python train.py --n_layer=25 --d_model=192 --n_head=2 --n_kv_head=2 --head_dim=96 --d_mlp=768 --vocab_size=2048 --activation="squared_relu" --norm="rmsnorm" --norm_place="pre" --norm_eps=1e-06 --positions="rope" --rope_base=10000.0 --rope_fraction=1.0 --qk_norm=true --attn_scale=0.116 --bias="none" --tie_embeddings=false --parallel_block=false --extras=["capped logits"] --init="normal" --init_std_qkv=0.0301 --init_std_o=0.0301 --init_std_up=0.0301 --init_std_down=0.0 --optimizer="adamw" --lr=0.00275 --beta1=0.9 --beta2=0.98 --weight_decay=0.092 --lr_head=0.00605 --warmup_steps=215 --schedule="wsd" --decay_fraction=0.496 --decay_shape="sqrt" --final_lr_fraction=0.05 --batch_tokens=32768 --seq_len=1024 --doc_mask=true --train_tokens=258200000 --steps=7880 --dataset="wikipedia_en"
MLP neurons of a small language model. Each row is named by its layer, matrix (up: input weights; down: output weights) and neuron, and shows model dimensions 48-175. Each number is 128 + 32 x the weight over its row's rms, rounded and kept within 0 to 255. Numbers have three digits each.
After each neuron's rows, "fires after" lists the tokens most often just before its 100 highest values on Wikipedia text that the model never trained on; "fires on" lists the tokens most often at its 100 highest values on Wikipedia text that the model never trained on.

L9.up607:131111131146108103215154154081182155146102180113162115094110120128124155122142152149098096161059153149116088120193159153139125078144116119183144135109091154153122169142170112188124188102137127138161131127098102115163085138158126144124130092154048098160140162144096101102145192159174105081142093238121125135092181112156150137083115160135117127152123085141182171147175048127131127074139
L9.down607:148148129107109148174127176084113102147142164118067139099102142132117124083077143104045074150127109095169165101114105135114129124115125117158208147144075122057117160171113132190132109218122138150125137122136138143089152121107157045099176091157206117163180169088132110095144137134137166095123070147099095121156138146193167111101180136124112090104182175117059134143105114135176144060130
fires after: " of", " K", "k", " the", "ish"
fires on: "n", " the", "k", "ed"

L15.up140:073173114151158111136131092144137105106079098092149080188186157133161170172093100104143132160134136166102178121162161132131097104114103138214137047203090135129164140118137111207131094143109084129120149105143132144128080154136037147143130084141098117146155130094109152140142222153125108101103094112114144139106126120118133077137112107107098172195064148111110135123111078133100113130108
L15.down140:116177136071167101085151177098161126152155159166123140149112088102103103125117110132114093112131129131124160101214125112127169128137080104147147136121153137166089169076065159121146147139099190137031054123109100175155107125186105128153118159141134172154139129152096143132147152163078141121131131062096107186067159144118107134159111164099119128118114127185131154139165136095201108153153
fires after: "s", "u", "us", "ro", "as", " Ma"
fires on: "s", "x", "th", ":", "end", "t"

L6.up410:119113132148206124105158092106078149191096066127117113116126122178181128159129162092161114127092110181065184090172112128195143099193109132156122124155093135198064112113107121159108173119150134115077093106139096095149131109135095081149157132166092168147098137074102163126185089160165108086151110198128071089107154131120116086123104155089139155083148112129102144158150063142146130108117
L6.down410:163111131135122119145158120100109142131133152105095147112104134097116123100169112163117153126111173131144132075093075122113099126130135167113147186113107141150144077087122139104113131133164133130152062088121167196127167147151111117192152126142144171125127043166059074255135066104123115142138117116181145116116163134110116180121146126159142117122139109079093101128133166118121129123150
fires after: " "
fires on: "s"

L15.up764:142123063154116114111107124128174125143130126156190136160152112137165133109122108083108147160117093167146105086139062077101097120131128136148146113160060105161125118164102092127140142045173107119151141124118150089129099127139103136127104127188167115151166168138129133103152090151110110165061149134147125062126122111155127132095177135079129105203136144150117183116098173077109145153082
L15.down764:129121190138150160120148145130103085081158137121186100099149159164151203152141131166129128121122122092122163115154074150167151152159157136094200150157158170087154110093172115110111154155082138165074115062114087127116094150172103139076160187119144142107175138090138140164122114126102198102101140116150188187097196162203099149109112149125137203189175156188119139123116171091154164098110
fires after: " ", " re", " P", " p", "ab", "tra"
fires on: "g", "ub", "ed", "op", "il"

L22.up162:132082144059108135098133086154146138085077122101107134132135102115127135092142161191117150127009153120137138087147118086121128076124131127156142140092109087136124128133096165207116150115179147131132098070100134106144125118140076140132137176134169137082082145080123152121153129095128093125119085088173058085079151094144100139190136152115142147178125130106111159136080135064123145084168
L22.down162:096140140143179139108122141122127160132203122117138162117086202118138119118078121168085133109101093119206127113067078107127097081119137138094183154103066152106120087082131153137117067081154108149183104088137112127132154172186111107142167122136196083140171104158136098190057105116106147137086099117118148172139098118129158170098115083095071156152203127144104117107117139162155136146095
fires after: " ", "s"
fires on: "s", "leg", "ide"

L2.up493:077108093118130141132196131096121103125102119118155090134117111168106149127157126125064060123122088113108131145152150108129081154072144094144110144159138101140107164114066072152169180137140066115086162120140090106090153133084108066127154145111142109225096135049100182116147175129155118132102128171144094137116151137129139088110129111171046182152069123170115146125149061127214111153083
L2.down493:221176155143118100127177128084122127051122147110112074144153167117103138125121100143105163096137082121068118139082086181113110146096105125157080133148072089152143127140165155102136111078088129133143156100114077154090144056145145113098114125153176100097121135137136144158101118119125054146128116121171137123134167170130132121108143122178199141099100116045101151077134083135155086200127
fires after: "or", "la", "cur", "li", "cul"
fires on: "ce", "ity", "ice", "ty", "ence"

L6.up332:148126087109119169116140197112125144117116105127081163151111063129168104163152179133127083128133155159136130165140229116091090136158158132129069087126142094105081106179105116120135136108117172080113118140136062045120162142099136095123118144124103072175086169105075169130133179132120133114096203150086092119093117091102136150076131146131091196145036123168157183132135117158169153132138
L6.down332:103125176140175128147176082120097120137167176083135078143138158149175180145150108155117162113128142128192091146137134136114131164115102064116107117142114171109151119121096120142162111164066148127138121110118146126124095103161149089118121205091150115093131113125175097107107169092151117136163157101140192132129142116131118159105147083110159124145111144117136032092078069169169109081101
fires after: "ur", "il", "mon", "und", "dge", "at"
fires on: "t", "'", "hi", "ive"

L22.up708:065201098101197155098089121153078105141146149072139118099181108120111170107142176071129150151134094147098201143145111076199099169211141147169101148184079134134112158137120109186081160117100122121154171090181120123154135163094045141110140137160106125155101112092104093125156080156138089104095121096095136126060096152098157110129118152096150148152106169118119170114136099144071119118141
L22.down708:082124077168133141140165156057144039125127078184163137097169108164091188164162113104151180125144066071110124140139105141147100176095123162143175120110116151089168082156155106159108175104108139162104126113172073097189149123100144149142148140070133151157169126118122120174063125117090082130210157104123151126089130094187129109106092106158111092126117200120143129162110110125106116078149
fires after: "s", "as", " ", "la"
fires on: "s", "com", "sh", "tch", " do"

L10.up334:130213080124148117191105113126109075128197094139113141145138122137108140170103074139151079187134139183100185130175110147168103125160146071175102124164125137134142162154166135180151165162185100120163173096156142131153099187142068165109156162135060098103094188067130095115144126157195115153103129118098118141168149138115114114141135141076107156193122131138137155093088086131099157136116
L10.down334:123161115101145148066143134076151135086124124140149119151140161115100119183098118110119178159104159108124112128141087134142135146071072209100131180146089121137038109122130115147105114130125153130118066187104130147167077086169165144144119146132136140143134124141071135169161121101103116090125120165144129142064130130122103151141093150089098156164102180069136168126157202053171090095129
fires after: "s", "as", "at", "ap"
fires on: "s", "ur", "or", "us", "ed"

L14.up628:135163140115171068143105119115119141136130116140150165110139150111199086191077114125155086111070163204123150131128104088195113149157126129119101115109119147139142076120143104155108160139200088090123087126221081100178088163123081096097080150141103108121146154126130082095131077161116147136090200101030113084142165146163110094152147166108145148148140080137092119096119128136141133134134
L14.down628:091151148143105146082142142190186119094173148164126055114175117151155156155132107104161120099121158149122170025127074124158132163157132132127079170153195123165166129092159145155140136110173098167069088103105098139151101135127124126122149121166085123147132115111115154083131092130128073156111078104083140141166177098096182131045156107142132148122145178080103132094094103121079079096101
fires after: "s", "th", "ed", "de", "e", "ity"
fires on: ":", " of", " to", "s", " |", " is"

L16.up356:170071134093158132145142129130117113236157097101103109161136140195098081150149131169154085112160135125085120127123141118141073147155180147105123118173153139112100085103197150156094125099132101044156120086086167113124103110131117105090125067144091145107043155137099147111177099161204111153080114144118159150140128116089076128147144188108106116219086103142144145145132160167118147167081
L16.down356:123166079135125084166045094133131148134073136081116113173147087113118162106134103117092113092145135205140160107076108118084127080149124151119120120100143108070125133083082108117090157082145125156112161155168116068133115154146115068127144189171087116082157142149138116107102086161165116052134142111131105089140079127123196138133146177146127149113182124111110118155130044156151118140106
fires after: "\n", " ", "s", "-", " I", "."
fires on: "=", "s", "A", "our"

L6.up41:202118162137134140152123150104080102089127127154111135098169133167093118160125165087110078098048126095167118196094097102144119086110108135115128088124147118148132105126127085170068095158092088115145156170077102096123139156082109099196157096112120155174205165149146111095146144156145074122144156135127127099118162127084080106147170117131122166154096028134181075137101170124172135096090
L6.down41:151109121082099197116152114176112090128138105117024118157126188104107187149160173114094148126117142114133110135119091159147128187119102158143073137097162147147147138106146069165148146205110127132090143128105077119138119153193176107182107140174157151135120100098149104114120126102095145129118189116193092144138153084116112113103096111105074117138095139089160110111174130156100102173155
fires after: " su", " de", " con", " un", " pre"
fires on: "ta", "t", "to", "y", "c", "ff"

L6.up687:134163076176118139132152083086126159166102108084119157150131151142130088185102157115142093090126095115164093143134155091120149116094174118127160128150166128143143146121130121178099099146202104153119170150138123133146120173081153144110148111150131157138188170121141142070158114216079092054046116197072119089176161069133131111183162128086122143127123123138148144188131132078105193091117
L6.down687:133141167145142198135118129092110132135165119140137082125139169100139146135142086126192154122137117161136185114189133157124134155115170139090149119080138109139080120107186102068150152171161145135100118063109169174123134104092133105197095148156143085211165124088101182121171149110068059108179112135129156106119118103129171079117154170099117194113115063084098094098218155121117121112114
fires after: " con", "ist", " ex", " dis", "ff", "s"
fires on: "ic", "ist", "co", "d", "ed"

L14.up272:104168087108171085123162073132168141160116108172145133119098118136117101112041142093159145101144130130144158079125144113124137076168178137146085142157126127136148202204162097134099183064117129124098102132107107139168101114139070195109086097090060105155117140143175121155141196192154105078102111061101063109132136170071160146142108136127113149163093137153087184097097130099090124117125
L14.down272:201137131094130140153125083092057077115149080122142140136117127156110133113157183140134133105144159139142146113101096091179108156100162095116169123111077144105116182128111123163083106125133180095139094153117123176125131124111113159093127212128226153098110129111157146140144122127102109089129165058136104099197109138129152064130130084144120119142169110139055161128128105163133091105114
fires after: "s", "\"", "ing", ",", "ment"
fires on: ",", "),", ";"

L19.up582:116090081073132122106097145093145128066075111089167108135098071153163078112037142118152144153096132130112136137182103089142118103180151094136137150094155104176096121069157150135088164105109120128158134102179083059126121137111088074082123083136067154119142176120077100092144093168131115092097121147139139141066185146146110184140085123118140103088144132153200102092164126116149197090148
L19.down582:114119154093129123173132127197140101111108113126133111092148079154176127116139124097111161108097115146075154092162153109160053110113106176113049201100161054128176163166153134143089135113117139197129124125111102093150118104116112154158150115112135088177185158049090105111177084068163151076111141165124129108170091126169147138138071156144146136098106126089147160090118118160144169071176
fires after: " ", "-", "i"
fires on: "o", " O", "sh", " d", "l"

L15.up438:126137149146106125175124128051107120134148126144099166120087148144125075140135131098111104144095176134095125175176103144161110114184115128156166161149097108169136187108114130168139137129162117161178143081170064100107102120076156159133108159144120133155136191126129154125183149093190150135088202173101047128084109104140076153117042169094090104172133105152161091150107119137131134141136
L15.down438:120148101113176125093144114064102180122160137114075096094156103148145055127132135107109058081118149137083083124084086154109071136142113134198196129133134130133217109153117160120137119127139060163132138128099117122081123151103155129105173156118136105140132137178122098156093183131136156179087157057130140101114118039175124144098091161081119109201149145141125166133103092110138144161134
fires after: " T", " La", "T", " U"
fires on: "r", "ar", "or", "on", "al"

L10.up481:132114144126180174166186157076148095151064123074179134084082139141139150146148076165112097152150159100143092131107100080152078110121134094207112163153098123097104128110103071128134145124123081057134083135102061134109124082094102108144093176118101104157165142050177122121137133127098176097049127148103143038107146130117101103128162128085144185166115115123117127145141100142119128084084
L10.down481:118134114136129127077137162145123130111129116107114114137152129093123099200165137090131120124141206090135129151133181122121157141165094136104131151145127129143152118124152157161149120157129103165133134118109153113107168109091144123134125191098156128107126125119100124128000111148144132094171116082079178117093095139096134118139140094143175125150181163102076082157124085129135148176156
fires after: "'", " Award", " Championship", "’", " Record"
fires on: "s"

L9.up449:087160102120195118132149145102155145193121138124138132074077119163152145210107101155083081120112215111167144157079158103126075148099113095128112138161125138142097130127100147121106085160116160063104164105106139124104142113098099111165129154129172125169118148126194107117133189153135186134086083144103119109126107127172130114149121166084156171124129077128111147129172123167171076103111
L9.down449:088105101069125143127101153146168139105149057134125085125175154080114102147179159127139091114121169135101146131078091131106130096140147138122123136156114100104138126205134084167182128101140104121101107069107075115148203168139163095122134157073116113103071121132147103084039135164116090107105159120132092085103120119095104114114104138121176174146096176115130081166135119063145177126159
fires after: "'", " down", "ward", "ow"
fires on: "s", "lo", " its"

L9.up426:158108130086148107116135090036145187165126076087101145118152089109111124168143158103153081110157166163083170100110111094178075099140183143122142128088133189174067160165145131141100125151109141127100114093124106058178069179082102136098118151100143157122081150052138070120135154162110108152124162165094129142147116142147127141170169147157120131095157090138117120101106122065104116107108
L9.down426:096158094137128107210149097162191162104161169154092160137173090119157143145140170143129107099069125067137145099135055143100133124061144121129162098172114107097164129126164079097083133097115151170100177126145120148062171093150127169073135140088137139124136133121169166120109104085156078139100175140158134098164063140164135206103116098102150108086142145166082111148097137158097149080096
fires after: "s", " C", " S", " c", " f"
fires on: "la", "qua", "ide", "ize", "ru", " number"

L6.up323:084165092142157145089114097079089139165083084132119169130120139162145132162097116106125122135076172198188130121151123141076180143135112151144135097098096098114092172123155122162075139133155088149071143129130106143214085131117088085099152146212061155124158154143123080117163130154084071072123115163071134096166171094099140108152125128096110180096129128136126129119155119142173194118065
L6.down323:122071156125111123162094140186137129136128129159172114152120124078069115099110099119127109054163184102080110076089185132136147173176112098096135159109172117105073107074154149163086127175121158163101173102112195094105109164158128099131140122120143149105128126106095109118135117121075139148103185071175150158132133100120137107142186153177097126134068070070074124130127125178160120109064
fires after: " dis", "s", "ten", " con", "is"
fires on: "s", "===", "d", "co", "c"

L16.up240:141129123118158108159122138075109175179126125086134139169139084108138128150136133144100069161065151161101149165136107144150110097100098128201157105174120131094121107150153141156101147133197127145167164142204102148122133070150141155146152170131123111206189203129136081116134157118143165086119175180109113100099115071131124157156118172114068122124091151142090137111149135147086119123082
L16.down240:100100173097094112072169099173085188128116135143091092163094090183155134169160151090113066087127142153111146151091152090158131155093090140110170099136114125112161139147107180104160100105132171136191150116120153130135124071190111143089160094069131220080147185152070141132145084096172131108116141149096166207145060095105094042162126115124161130105111114141135164166048127146159142140160
fires after: " K", " T", " La", "at", " P", "k"
fires on: "ar", "r", "ö"

L6.up735:169128110079118132150205158076129127085134165112122132138123095196095086110112102165132058103113122118136119160148169100134110097156196103112111148150123103176073106150100134094118139091122142120080053154114075052125192132093153098152121113116100134214093161102054144135177126133155155155189173149137064110065130127116118115106087142096132142106109167209114167133120090110167124097052
L6.down735:149089121131124103103116091162184141094148130074143129116158132121124158154110157134160070088151105103126131114158156094055127120104047176111197131104176126117173128136174164073095105099065204130155132163151124121103107132101101132164145078093081054140103116163146150178179122100092140185153115084122135109095163123136131106141137097129122127049138032099138089132150154132140153115188
fires after: " ", " so", "s", "o", "ra", "an"
fires on: "ci", "wi", "hi", "pi", "i"

L6.up572:106143084086156108150158095111138155104094095149092148078086076140070156148167159126072112085140133087139157164139155089117120088160160081117128131177104082114128140140159119124158142150167133158105146136151094031108137181167106133080133138189094105119113170112068171109146144122101110127100118198134063149159145076041138147085086122145062192128099155158109136114140100144121155061144
L6.down572:125104100163109119131129103156059093157158134099159081145159150125117080143118099097140166109123101134150110068073116084156140136136153101136141109118091133144087130136119168147152082077065129173129058103156105063139157094133135100082113136133205108140156117137166126116108123118087174148080107123113140100079112153165133135117148129156137158096138124131141072156171101098134172155128
fires after: "ur", "il", "mon", "ud", "lic", "ric"
fires on: "t", "y", "al", "d", "e", "ch"

L9.up754:092190115114132079113110077167146113136045153150149126151124154130119103137106109108062106149144076179117212127185109160141124153162140108145072084141154105129077147132075125189092169138191145067113133090141166150147106114159085107133165127180121174117147136108128113125115099171129190121060120105133103123111168146166087107153072136088100141160146126155088107101170118167104081136096
L9.down754:173111151099119138132206178116148125164167130136151117102132161175066122175203081109124209174116160124149119167164136141182152137142113113152123174109084068110081140035150081129094141149131150158104132112104181107146118137165123140104101143171154140144108132138058192093150088145166138114204132039147135140112100104163110181077156170143145109128146133095119180146132114169099104125158
fires after: " as", "s", "c", "%", " As", "as"
fires on: "s", " |", "re", " ", "es"

L18.up702:137150092174151138127199094059136160139161175142124176145095115135159153200117097140103151093156150153087102076205125149142131128146089128131156095153108140131095157175160150189167135104168140133162099093100064100201101133195146137099145093181098082127096185146079097078199135125155132130112116155098136098082149117141156076104149137113125138132151122143169169094131118057148172110088
L18.down702:139147058123091117162128178049054127167132125155103084129141111090160117045145159075131108104175072136143140138066156165087134088082105149126145128133110130134127077110158135088158067185106077101117126181127143179120129130138105101104130087139087173149137124164123112133112133126111146147207082185114122147138135129110095070114140135145107139179175165121045083206181134146137157119132
fires after: "k", " K", "ch", "q", "an", "g"
fires on: "n", "k", " mi", "il"

L9.up482:173106139166123086125131147103131169202125131110161181151088137172193098159145105088064115145150156100158164117173127124143106139120143104096096123150058150134057201195147104127154098138121066117126160145109110124102112132107097142156093048107109133189147130120134106079136165199179136087116105122162132116161118147094151108140139115080087154161103092142174180137191160142117157121107
L9.down482:120132116154090093124123118135151114146146157133087128158109096109141132145157173068141069134145165114082144139147204140139151195164125154177128107135108220170100092124101107115165148158080105121162151164083177119127142113112148152105109177086140125123118079137100142146125130102164154124126130088147159043138180111083135160109129168120085121154180170068130117149160154097137169116191
fires after: " (", "\n", "-"
fires on: "20", "–20"

L19.up630:134147103065132149160098183075143182109136106119120100125139123149124109111118121105163091090109104117120190093150104079090091080101109107096130120154097115162047122122124132146086110140158083125165154092135168040147060157102162153147117197140144124178154142068152110109144121149161154159129173184129071136097142116167165111094120183093118129159138109187168129142105177179151133153135
L19.down630:152171120091152100187114086180113108079108093172083122095170126113148144125183143139131100125057112143129136109156093105184058169142061154102100173130117106148146128187165165111159071148163088113117054137119094139139110116121096133108046179078139102125129131065110107135087071064131139135091132087121140156139233167128153183131100175121068082146148129103127119149103131133137109146115
fires after: " ", " C"
fires on: "o", " Al", "hi", "ur", "and", "l"

L9.up129:113154119117162130164173121088168088144111127133162093099091166128126143151147101149090127192150201069121119137097167139167126126183112116176091078165090146206100117161090129126113104089105102108102106122127114090100190123106109083163156120174074162103136148131147112151121152127142139115058113197086129143165161096109106106096145148144169142154121066161149112208154097152110141101091
L9.down129:097124121171165147145118091154105111108130085124089160113171126167165142109167161122150114106120091136141181141121082077066117162125148148163091208126134088086176148118163105127123137144168112147131114146099083052134176166134166092091074156079118123208110092175148099129040120146175130082128145100138084118153124182135135147127127159117165136155052124126131087131152143112195157149112
fires after: "'", "ex", "s"
fires on: "s", "'", "as"

L6.up361:113143093111155098108181129086138125158135161058124130119092162210079102129117119092116135159125152132117140126128131099074093101089176132134132129134152112160135138107150092222123156080089156128142139114137104075116185096184069144095149144173143165129121140092139191093150148160122142056082097109153119126063140136053104165120083128111113164144117132126098152112091040123111096133048
L6.down361:093137178154167069100100063156113149118106119116130137141052153111124160090102112175138129096159157134106115136112065132102101128155147185163158180116127195102091115106114170108148147095177092106090073122110200151119089134119095108198150155166186136097101107157017133168070135110123162145081154145167128081138158056124164143084156106132137105144154133097098136170130168103168146096157
fires after: " ", " run", " pass", " goal", " re", "ut"
fires on: "s", "en", "es", "con"

L10.up558:113094132130131106149124127071102188157133160113155150103081125218107136162183169145088059085040133127107180155159202136157086112117121152157148135112111116149088131173143142138170161138145139124150175104115112094155071157107116134111131132203104081166115194151092114042195122139166118113168121129088111148107178154139148063112167138125152115111162135083130139146112147135164152149103
L10.down558:193178170129140125198181180138119101166065146111116181104086137141135132076148168127118163148128129102143165118108109092168116099147135148143138120155081083075129151133141121093160121145156183157116090130124125168169184077116096179090160101130116137150105072049127111105146051134119163111152140144113154162154171178151145144162113117149158142106112142103143154101175064188150127133117
fires after: " K", "D", "K", "k"
fires on: "e", "n", "o", "i", "y", "ö"

L19.up397:078137133099159094190158162175168127176120051077149183121088073135125090129131076107153065091131147203114143114147113065108097114159202155100132109111134145126099107097174132153134116079129075092153148166118161138162078134120089101145103093153101096113126134139106120049198099206160152131113117135178112103118086112108178090121115154154160136124124111141172163109177079161086104102089
L19.down397:120174129125142133151072134089116091108154092141084167145106203092150135112155160110104144111142104120148137135073117151135132135137183086122037191129114122063135080157116106136161117137128179148166151105153119155161154139147100126103088159133098152159165128106095186113061155116080113139140141163093105123185160156122140134110141115107173060138141148128111059056164085125144154130167
fires after: "\n", " ", " was", ","
fires on: "=", " ", "com", "-", "born"

L10.up576:135129139131139099138138100102180125089150165079168141127197096146145125160154172150151048054087154119123149212089111077182109134089145100123069162102099149120131123134111119126124135129179052124110126061154056163168154175143120104154073158112105109176127128113112087083133150162162203136148160124107092139149161143131131089108098171123177161122119063171120149108137102084166153054109
L10.down576:135115104118155146105121097150099110167168104216112108168169109097121199123170077122158122120144096117105074129164154142100139086173107185084116165114172078128115165143102170173135137174152104175077139135129132134148113118107136175136112137147151081142106029145109150131096130079128081132090095115100072112137133101137133115115134096132112109144117074128091103136140140142160151136148
fires after: "\n", "de", "ed", "e"
fires on: "-", ":", " to", " of", " from"

L10.up523:153112123127197117115084135152163137105146048110178108103148136114096147187083115098092107128103096107110171121197146145130066042155122075115120085171092171129134125147122141160101140092097121079120135123086176087107121146142074147128142080147132154134168186063133144111165150145098105082075130113082047143109204144117149135133148093118134157125153130152171201132131072078141130131086
L10.down523:185106143167139110094141149114068086134089146100172197132140160075134188119211147166164134204124081136110110099122117073149157144095122104136079192106144157174126120178143176100180099133158089088135118139085073137127141100135140164131137142146169178118119097152152078125133115057074125115079139161129115108120100176155154108159121139138090135133141110072130132159120077127097141146091
fires after: "f", "p", "an", "x", "us", "av"
fires on: "ic", "d", "id", "y", "tic"

L6.up164:124138069100118141134091115065133157096078124099130086112091071190114133128123150118148075086021117106098164064136081097084078103157173130115104081111112073162122156183103118102122149100144131060093070129168127135145099169110075138138092125147141146157098165077110110093192117142118175124111144148135106116134172079141136161154092126128153131136126089162184147119114126093129160113089
L6.down164:135092158093125117125168158185178102104146144101136075112129094091131131070100131065180087117125098047099106145129152097094145139138086183131115146129136168133179036185119158127138128106112177158115112155124151122145122092124165117197197145159122093122119127164167141083119113170105091144112145090050088121124086109125150113134100135092135150112158139125108092124131081102118148112066
fires after: " ", " S", "s", ","
fires on: "hi", "wi", "ha", " Ha", " he", "hu"

L9.up585:129137143103147126141157106086149162191113128135169133196080135168168115162136153139113105128084124108092136147142141143163089160152150150112132148108172166095122145160171115183128103124108154127138136084097109051175106150138109122122119132129117144127110152153127113093142126124155123085096153132115113123105180104165148065090128171081135126105139113186165177163206113108117078128063
L9.down585:205147128153069164141090165082087154091124067147084137115168174152147132118114102116119147102126120094141072145183127112108168086123164082068183132169149145136116102150118096119158143206132133129118109080162164122092143164090151129118187093134152157120100150092166162117135129160157123105123155143109090141186143145123174094111127127131108109132127180194114182152149095209072140126085
fires after: " G", " K", "g", "c", " with", " g"
fires on: "la", "n", " the", "li", "ly"

L6.up156:157099093137165084134123130077132150092110087123110167163086106149169132162109142170153122149127142090126156179184103107095158119136129136151083141104099143123085167146100148179094122097167087165130150133152144049115121103089133122150161021132145152195082150140114072046160123175117071115132102164072109122114127093143065085184110169085073141132138145114130144153148166080100162107126
L6.down156:098111141148157105090112142114174171103120120117172092166112126143170120078122088128147085088146138125151113079098075088141064120075083144064078139108197152165117150085197173113152104164159145130131121148120120131100137168137107172127132136094063080167062146103126093170146048109153089112156108141099104184168112117115179101080129112144181173142127139113187134072141185149094134126164
fires after: " ", "-", " (", " \""
fires on: "al", "l", "d", "o", "la"

L16.up429:142078097090139091174136096094169149155058126141205135170156126146153133125137147093071112123087137098090103169146110139118076078176068097145067118116122150112063116138072126130209178129146100107141099168128144153125062116150129139166160155116093122124125152129102107129166091188133132143084149129164123032119116105113117183165122084138094171080128102120139104147120155099117141126142
L16.down429:106209116166150143156135179054107128130110173103114127122188168108153100149145117181146139125149078078112163066109149114150126175098130104117135123147098146055152171143190100131130107223146166140083123121196114113147189153124065123140136121104137085154090129119129088115136110143094060117200156116105137133128129119136165131163187157153120130167132170130129060091141116144080142097144
fires after: " |", "|", "\n", "-", ",", "."
fires on: " 1", " 19", "ur", "20", " 10", " 18"

L6.up415:137119147141145100195133153076153183107148071087145173133116142202129088074137139142183146120087105139118141149098154111171066116200157105091133080176113112089097154211140110082154108147156111105113104118112116122123093116088121078155148118146123146146161157158106139104145185189175219169088145096176148086167097094138124124113112119081125146116107146114144182148159180101143149096039
L6.down415:134120119157094123108158185175135120151135155124109142098134100096172115117126087138107153194129139063144138125163112105137126175151086156175136103096124146087117106106117111092124130133075133089203198191068133156122111124147138120129138157159130110130155073171134100072024110170162165087117113173161181072197152173130183144120144130150214133106104201112124135163140124170175098117126
fires after: " (", " show", " inter"
fires on: "20", "n", "vi", "wi"

L14.up639:143142145099147119149138146128114165156065122074185099102158116133146088097125145130111140119103113124095088135132148104091177125137132142121124145159085130134140159138147115138120126165134108082116135107182137130186067120097099128163104153177105108132132133124122137113158128162128175151145137209077131087089115043134066123052128139092106149115128133158198151122139093084141183121146
L14.down639:130156098131144146086126148112127137152097185135159155115106065152151146043118188097154127109055173114080175096139123170200114115144205104139138157153142140077111126180145160125145142124115149171129136171140109105145172075083163069103145196155169152112091127160098103110138157179142126116115163136105145141114118090132127124124181158143195164167161134113129117152100125062137091089105
fires after: " of", " the", " with", "==", " for"
fires on: " the", " lead", " same", " this", "\n", " full"

L3.up705:143117110105155091145129116086126175162070079060157149126125132123130114180129122136045116161066151096160127130124161111143113051169116132134103142115100147155077121148133139138111137093119116109132158101138082109173093098151072161155128134179158117099179228098114114110168089183093122125107148107169100039152175058111160120127169131134103151142155135123155109098105132083127121086081
L3.down705:113126136159096169080096141150120127113185181174125147149119097117088130097122086151133170197165210097146108040095121123117114136147173142168085093163094155166172150158140187106166151095133150117077147147155114130066120180180136161177111159117170124097205156090095171100110101107156112109085181134091134144146127122111127175138112083149132121120127138123102119111125082158107107138117
fires after: "p", " p", "if", "an", " C", " P"
fires on: "ur", "ic"